Weights of a small GPT-style language model, trained from scratch on English Wikipedia.
Architecture: RMSNorm before each block, untied embeddings.
Training: a variant of Adam for these matrices, 4793 steps.
MLP neurons of a small language model. Each row is named by its layer, matrix (gate and up: input weights) and neuron, and shows model dimensions 96-223. Each number is 128 + 24 x the weight over its row's rms, rounded and kept within 0 to 255. A neuron's up and down rows have the sign that makes its largest values positive.
After each neuron's rows, "fires after" lists the tokens most often just before its 100 highest values on Wikipedia text that the model never trained on. A number after a token or word is its count.

L6.gate245 [105 115 130  92 105 155 150 111  98 119 152 163 123  95 143 154 148 152 127 132 138 111 128 138 109 111 152 146  79 133 164 132 170 143 116 124 182 112  81 131 170 134 121 130 106 154 133 113 120 122 131 124 118 135  89 156 142 152 136 139 137 107  99 163 115 125  87 128 117 117 102 173 106 131 141 110 131 104 151 123 140  96  92 116 124 112 100 118 112 117 118 115 117 115  93 116  95 136 144 122 131 119  83 128 137 128 121 150 165 100  91 102 166  88 131 126  98 119 156 121 160 110 167 106  99 174 123 108]
L6.up245 [102 101 100 127 128 138 126 139 139  86 141 123 144 158 126 140 174 100  93 169 130 107 116 103  98 111 113 127 162 123 157 125 142 116 110 154 128 156  99 124 178 131 175 181 148 135 139 157 121 107 113 141 131 126 150  98 132 148 136 139 100 122 124 115 164  92 101 160  83 113  95 104 103  94 133 121 127 121 103 132 162 138 144 135 151 156 155  99 132 109 146 128 123 128 116 111 154 157  86 185 107 160 159 164 101 140 170  89 143 120 114 126 123 116 151 133 115 149 124 106 106 117  85 126  87  81 121  91]
fires after: "o" 21, "i" 15, "in" 12, "ol" 7, "a" 6, "A" 6

L4.gate31 [ 96 136 146 125 146 139 148 123 124 138 108 152  87 124 157 123 121 104 118 149 144 114 157 128 122 131 131 167  93 137 130 146 173 127 179 108 143 143 115 132 105  92 188 144 156 111 103 110 119 141 115 135 125 112 136 108 144 155 120 102 142 136 115 170 110 100 149 161 134 112 138 135 152 119 118 145 134 119 186 149 195 113  57 169 109 107 153 121 152  95 174 152 181 134 140 136 118 138 104 137 115 149 158  82 127 148 134 147 144 163 107 111 184 116 123 166 128  74 125  89 110 100 129 131 152 121 194 117]
L4.up31 [124 149 138 172 150 117 131 125  50 131 128 170 112 126 143  87 166  67  96  98 195  79 161 165 116 125 152 138 130 125 128 114 128 113 146 120 151 142  69 155 118 115 169 139  96 115  86 160 161 116 167  98 123 123 115 121 108 140 108  89 186 119 104 110 152 124  96 141 146 150 138 133 129 164  89  96 124 120  65 129 107  86 132 130  67 105 151  86 148 115 137 133  92 143  95 147 137 152 132 120 134 147 160 106 111 147  86 114 126 129 111 107 118 106 145 130 101 146 111 139 113 152 132 132 158 142 117 143]
fires after: " b" 27, " g" 16, "9" 12, " B" 8, "1" 8, " sp" 5

L4.gate418 [118 158  89 172 125  89 136 118 154 150 134  99 115 127 144 126 160 117 134 140 125 165 161 110 120  40 122 135  93 106 112 124 109 121 146 135 132 125 137 131 133 100 119 131 121 122 132 135 115 176 112 139 121  94 143 150 154 139 173 161 121 139 116 157  69 136 122 154 131 115 117 149 133 115 127 138 146 119 156 122 144 154  75 125 102  91 147 185 160 164 136 195 159 144 121 151 128 155 129 124 155 151 115 107 148 134 148 116 135 146 120  97 135 139  91 165  81 113  75 108 112 122 140 156 102 110 159 124]
L4.up418 [126 145 115 108 150 126 108  81 101  92  90 144 122 149  96 110 152 161 156 120 116 144 109 120 140 111 107 115  99 154 140 115 147 125 129 112 130 163 162 136 133 126 160  87 139 145 173 142 159  76 134 150 106 172 123 131  59  95 130 144 123 105 114 118 144 172 129 148 124 117 108 108 104 158 112 106 125 169 117 144 111 109 131 129 119  91 148 142 162 136 131 150 152 136 137 103 153 137 195 115 119 126 106 127 131 101 123 114 105 110 125 130  97  90 144 185 105 136  80 134  84 162 100 148 126 118 124  79]
fires after: " " 53, " B" 6, "t" 5, "1" 4

L4.gate168 [ 70 103 128 163 223  85 102  98  85 129 122 158 139 147 150 124 132  67 116 162 119 150 147 127  94 102 109 134  70 113 143 108 154 131 112 141 122 102 139 104 103 120 179 141  95 109 138 116 147 144  97 120 110 115 114 128 132 165 114 140 144  90 117 137 111 120 135 139 144 131 126 140 154 170 154 102 157 128 148 111 141 150 114 126  95 127 168 155 137  70 114 153 171 132 127 154 115 132 174 130 116  86 123 130 126  96 126 160 156 123 103  95 155 109 110 141 154 157  84 107 111 134 111 122 150 118 149 113]
L4.up168 [115 174 145 152 163 117 100 113  68  98  96 131  90  88 149 108 120 112  86 140 125 125  88 170 116 108 136 162 136 137 129 124 167 125 130  87 129 145 123 170 102 129 171 157 102 125 120 150 196 150 111 107 157 149 109 125 114 106 148 115 184  92 143 104 124 157 111 133 111 123 157  74 138 123  60 127 138 106 125 129 136 129 143 162 121  97 100 123 130 118 129 133 112 141 166 115  91 155 158 132 127 102 140  69 119 154 125 126 125 134 116 134 151 118 163 166 158  99 111 128  99 145 125 114 120 135 136 122]
fires after: " the" 16, "b" 11, "1" 10, " st" 7, " n" 7, " b" 7

L6.gate373 [120 156 122 165 181 144 123 150 121 103 149  95 165 136 154  99 123 144 109 137 154  91 144 122 131  89 124 145  65 102 126 148  94 155 150 134 143 121  75 129 174 103 142  84 137 120 141 112 143 157 178 146 116 129 162 154 164 110 119  91 106 102 166 125 111 107 148 142 177 152 102 150 112 100 159 109 146 148  77 122 141 137 133 100 156 170  95 111 136 139 178 121  63 110 155 124 131 130 110 120 138 129 116 127 106 157 132 172 121 129 125 108 142 113 157 182 129 108  92 124 100 147  70 139 150 139 118 115]
L6.up373 [136 142 122 109 134 151  74 137 140 108 127 120 130 116 127  82 127 131 167 117  88 119 137 139 140 104  89 115 134  95 120 102 117 146 118 102  47 118 139 136 113  98 133  93 110 103 162 109 119 153  98  83 146 141 144 139 172  96 143 154  91 164 131 129 153  95 107 109 115 114 124 107 131 128 140 148 165 114 117 122 161 140  92 123 127 144 149 118 162 136  66 168 102 130 146 132 114 126 154 119 151  79  91 115 113 165 142 185 113 146 137  67 107 107 130 128 137 106 134 144 149 128 124 105 146 103 103 109]
fires after: "an" 21, "u" 10, "l" 10, "ubl" 9, " f" 6, " d" 6

L8.gate504 [173 135  85 151 140 152 135  89 108 111 123  88 162  97 166  97 143 124 153 143 134 181  99 116 152 115 125 183 118 132 146 119  89 149 138 127 119  90  70 130 125 145 110 126  89 161 113 116  98 137 133 158  87 105 171 115 156 134 104  82  95 110 135 137 114 150 109 126 121 145 100 119 127  93 164 121 103 118 148 139 120 122 152 121 154 113 112 169 170 158  67 126 112 131 132 123 103 142 154 118 134 154 106 169 120 100 121 121 108 142 167 110 126 102  94 125  89 144  73 150 126 127 176 132 108 124 104 136]
L8.up504 [117 104 145 170  90 127 164 158 159 113 123 130 180 122 129 119 144 128 164 146 124 143  96 146 154  98 164 196 134  87 140 132 115 147 175 120 149 172  98  98 137 164  97 118  61 105 149 131 157 175  91 118 138 124 162  87 152 106 103 137 118 118 115 114 126 106 123 139 102 114 121  72 152 108 128 137 150 148 160 131  93 123 110  97 128 140  66 136 159 127 128 156 117 125 117 121 123 152 111  98 102 136 116 124 117  94 124 104 178 110 113 121 125  68 131 130 110 125 113 127 105 119 106 133 174 114 113 130]
fires after: " st" 17, " St" 12, " S" 11, " s" 10, " W" 8, " K" 5

L6.gate335 [120 131 166 127 152 169  95 160 123 138 113 143 161 105 138 138 109 132 123 107 153 143  91 108 101  81  90 113 137 120 120 143 106 159 125 136  92 135 132 151 104 140 149 100 160 110 122  95 148 110 120 138 126 120 169 141 125 114 164  73  91  98  89  76  96 171 127 181 128  99 143  96 159  89 117 121 147 147 115 157 142 130 111 105 161 162 106 160 143 123 136 118  58 128 121 117 142 147 119 127 102  92  86 152  83 103 124 163 115 135 119 122 139 144 143 156  83 100 101 108  82 162 156 109  94 119 130 116]
L6.up335 [ 86 154  83 137 145 105 135 146 104  92 118 131 114 116  92 122  93 167 145 141 150 139 169 159 100 134 135 149 145 138  63 134  89 139 107  90 143  93 119 139 162  86 100 140 129 145 106 111 132 160 118 127 157 148 115 106 136 163 131 138 155 167 141 111 144 116 118  90 156 186 117  96 116 100 140 130 113 137 127 101 136 156 120 152 123 122  99 113 143 141 123 137 114 111  96 142 115 122 113 131 152 133 147 163 123 127 147 109 134 172 123  83 123 159 111 130 115  94 188 166 135 128 112 143 133  94 172 132]
fires after: " f" 57, "f" 18, "u" 7, " F" 6, "F" 5

L4.gate302 [103 177 152 138 146 145 154 130 103 144 155 157 130 100 125 119 103  81 141 141  92 148 133 133 128 106 136 132  85 113 119 128 147 138 103 144 132  96  86 104 103 116 149 133 111 152 125 122  91 112 116 143 155 136 148 108 140 145 144 141 101 136 118 131 124 155 138 173 141 149 117 119 141 168 167 132 113 116 117 130 156 146 103 149 143 153 180  99 132 111 134 127 155 130 116  92  92 161 151 130 105 123 133  67 107 101 123 140  84 102 107 108 152 127 110 113 104 129 147 133 130 115 162 145  63 111 164 122]
L4.up302 [ 76 127 127 150 153 157 145 121  78 162 153 119 116 153 107 123 152  79  90 122  98  79 156 169 164 138 156 118 111 110 128 122 129 120 105 110 101 106 144 152 116 122 134 135 114 110  91 133 145 115 130 101 119 131 161  81 171 126 113 114 180 101 155 111 132 138 109 139 101 168 161 158 118 147 140 114 129  88 114 129  62 104  99 103 112  86 150 120 142 135 142 161 163 137 147 135  83 143  92  91 110 136 139 128 134 102 126 158 120  91 122 142 141  98 172 119  91 137 117 164 120 135 108  95 158 142 135  64]
fires after: " =\n\n" 30, " " 22, "2" 7, " \"" 7, "1" 6, "\n\n" 6

L8.gate80 [ 90 128  99 132 143 146 149 141 125 177 129 124 116 151 119 145  74  84 184 113 145 119 148 109 150 104 112 156 128 113 100 114 132 147 106 190 142 143 130 103 164 148 167 192 167 134 119 121  69 110 151 140  99 129 195 110 152 124 134 131 141 100 135 133 106 169 137 134  80 125 150 133 126 121 196 110 125  90 131 152 119 153 161 148 128 119 113 107 139 163 135 112 120 159 138 156 111 160 149  89 152 126 110 125 108 112 124  85 133 117 129 108 154  98 144 164  83  61 132 113 100 104 124 157 151 141 165 130]
L8.up80 [110 126  85 122 170 159 139 138 146  89 137 163 140 151 130 140 134 166 125 107 116 150 129 127 178 185  97  95 135 137 111 122 147 123 146 133 132 132 164 127 102 134 152 133 162 108 134 137 124 121 132 106 127 157 128  93 116 111 131 158 119 127 137 111 174 120  89 118  86 144  95 116  92 124 136 126 152  92 137 125 145 134 149 128 103 122 125 136 103 113 148  75  62 127 164 146 122 102 130 128 124 146 114 106 125 125 130  72 129 142 105 165  86 120 128 105 127  74 122  83 175 146 141  95 159 149 116 120]
fires after: " s" 27, " S" 20, "y" 5, "a" 4, "outh" 4

L6.gate407 [104  91 121 145 108 137 109 107 161 111 121 170 103 137 124 122 145 151  95 128 110 141 118 116 126 131 128 103 125 104 126 140 116 140  99 116 130 153 139 121 116 120 114  68 118 130 142 117 154 139 125 130 123 138 116 129 148 121 152 177 122 114 154 153 116 112  78 117 158 117 139 142 128 124 160 129 156 126 114 156 136 114 137 128 120  92 152 122 128 113 122 132 109  83  75 100 153 151 168 157 142 163 122 160 157 106 139 135 134  98 132 112 113 179 152 154 140 103 132 128 163 107 133 107 122 131 157 138]
L6.up407 [113 117  89  90 113 162 114 135 124 133 146 146 149 151 110 136 154  98 139 158 134 134 101 121  83 140 126 173 134 124 145 130 155 136 133 119 114 137 107 107 127 108 146 133 116 128 154 124 116 141 120 139  85 139 113  78 137  89 139 170 124 145 132 156 137 156  97 125 133 127 117 104  85  79  94 151 129  98 110 164 142 150 109 126 107 124 129 163 140 124 111 128 122 100  75 122 152 147 118 113 150 124  87 190 143 141 102 101 117 165  96 122 118 116 121 102 127 109  66 155 119 142 129 106 102 140  87 117]
fires after: "in" 19, "i" 16, "an" 11, " N" 6, " M" 6

L10.gate245 [111 141  93 132 135 136 111  97 127 166  97  97 135 116 114  90 109 108 142 130 175 132  99 109 125 122  86 102 140  50 120 106  79 145 148 179 122 101 130 161 110 110 166 150 123 148 158 114 113 128 159 158 100 162 169 125 146 119 103 129 118 144 105 100 131 104 126 132 141 139 130 121  69 111 161 139 119  79 144 168 122 148  98 142 105 118  99 115 140 113 118 133 125 143 142 107 128 141 144 127 109 140 119 153 140 133 117 143 119 174 143 110 161 139 131 183  91 144  92 129 141 133  99 104  93 154 141 122]
L10.up245 [139 117 125 154 134 141 171 139 106 105 160 131 115 100  85  96  98 116 130 133 102 164 150 140 169 143 114 171 114 108  97  97 132 128 152 122 107 111 115 175 156 116 120 117 148 126  99 123 149 122 133  79 134 122 161 123 115 103 172 162  96 148 123 141 160  97 136 116 136 112 106 160 168 117 183 104 164  78 141 102  93 136 132 164 130 137  75  97 145 154 180 109  95 171 130 136 130 121 104 156 123 111 162 133 123 116 187 117 176 133 132  97 129 125 132 124 104  96 111 130 110 141 113 113 102 154 124 111]
fires after: "e" 24, "a" 15, " st" 12, " s" 7, " f" 4, "f" 4

L6.gate465 [108 100 123 131 160 118 116 133 110 120 106 135 147 162 148  97 126 133 141 121 136  98 134 139 146 122 122  85 100 115 150 124  98 149 124 155 101 118 149 165 148 131  91 127 106 151 154 104 158 145 119 136 107 115 160 132  98 154 104 117 106 125 125 126  90 139 155 113 124 149 146 149 163  96 135 137 149 143 113 130 138  82 116 102 119 142 100 155 113  92  89 176  84 117 145 134 123 100 133 162 112  94 100 104 168 138 137 122 118 146 118 138 112 123  99 146 118 122 132 143 144 100 113  84 145 141 110 111]
L6.up465 [126  97 150  92 141 141 104 134  97  83 152 128 156  94 135 112 118 125 119 110  97 139 151 155 137 124 125 126 153 167  88 135 128 140  92  98 131 124 142 132  93 114 153 130 134 138 138 103 106 103 109 143 121 124  99 160 169  94 164 117  94 129  91 126 137 146 130  90 145 130 153 116 147 131 143 109 140 114 152 148 105 126 160 162 153 135 106 115 168 175 153 153 131 129 159 118 116 135 155 181 122 109 137 152 147 118 163 131 177 110 104 107 120 163 152 152 143 123 114 136 165 142  95 109 123 107  72 111]
fires after: " le" 20, "an" 18, " l" 16, "l" 10, " L" 9, " w" 7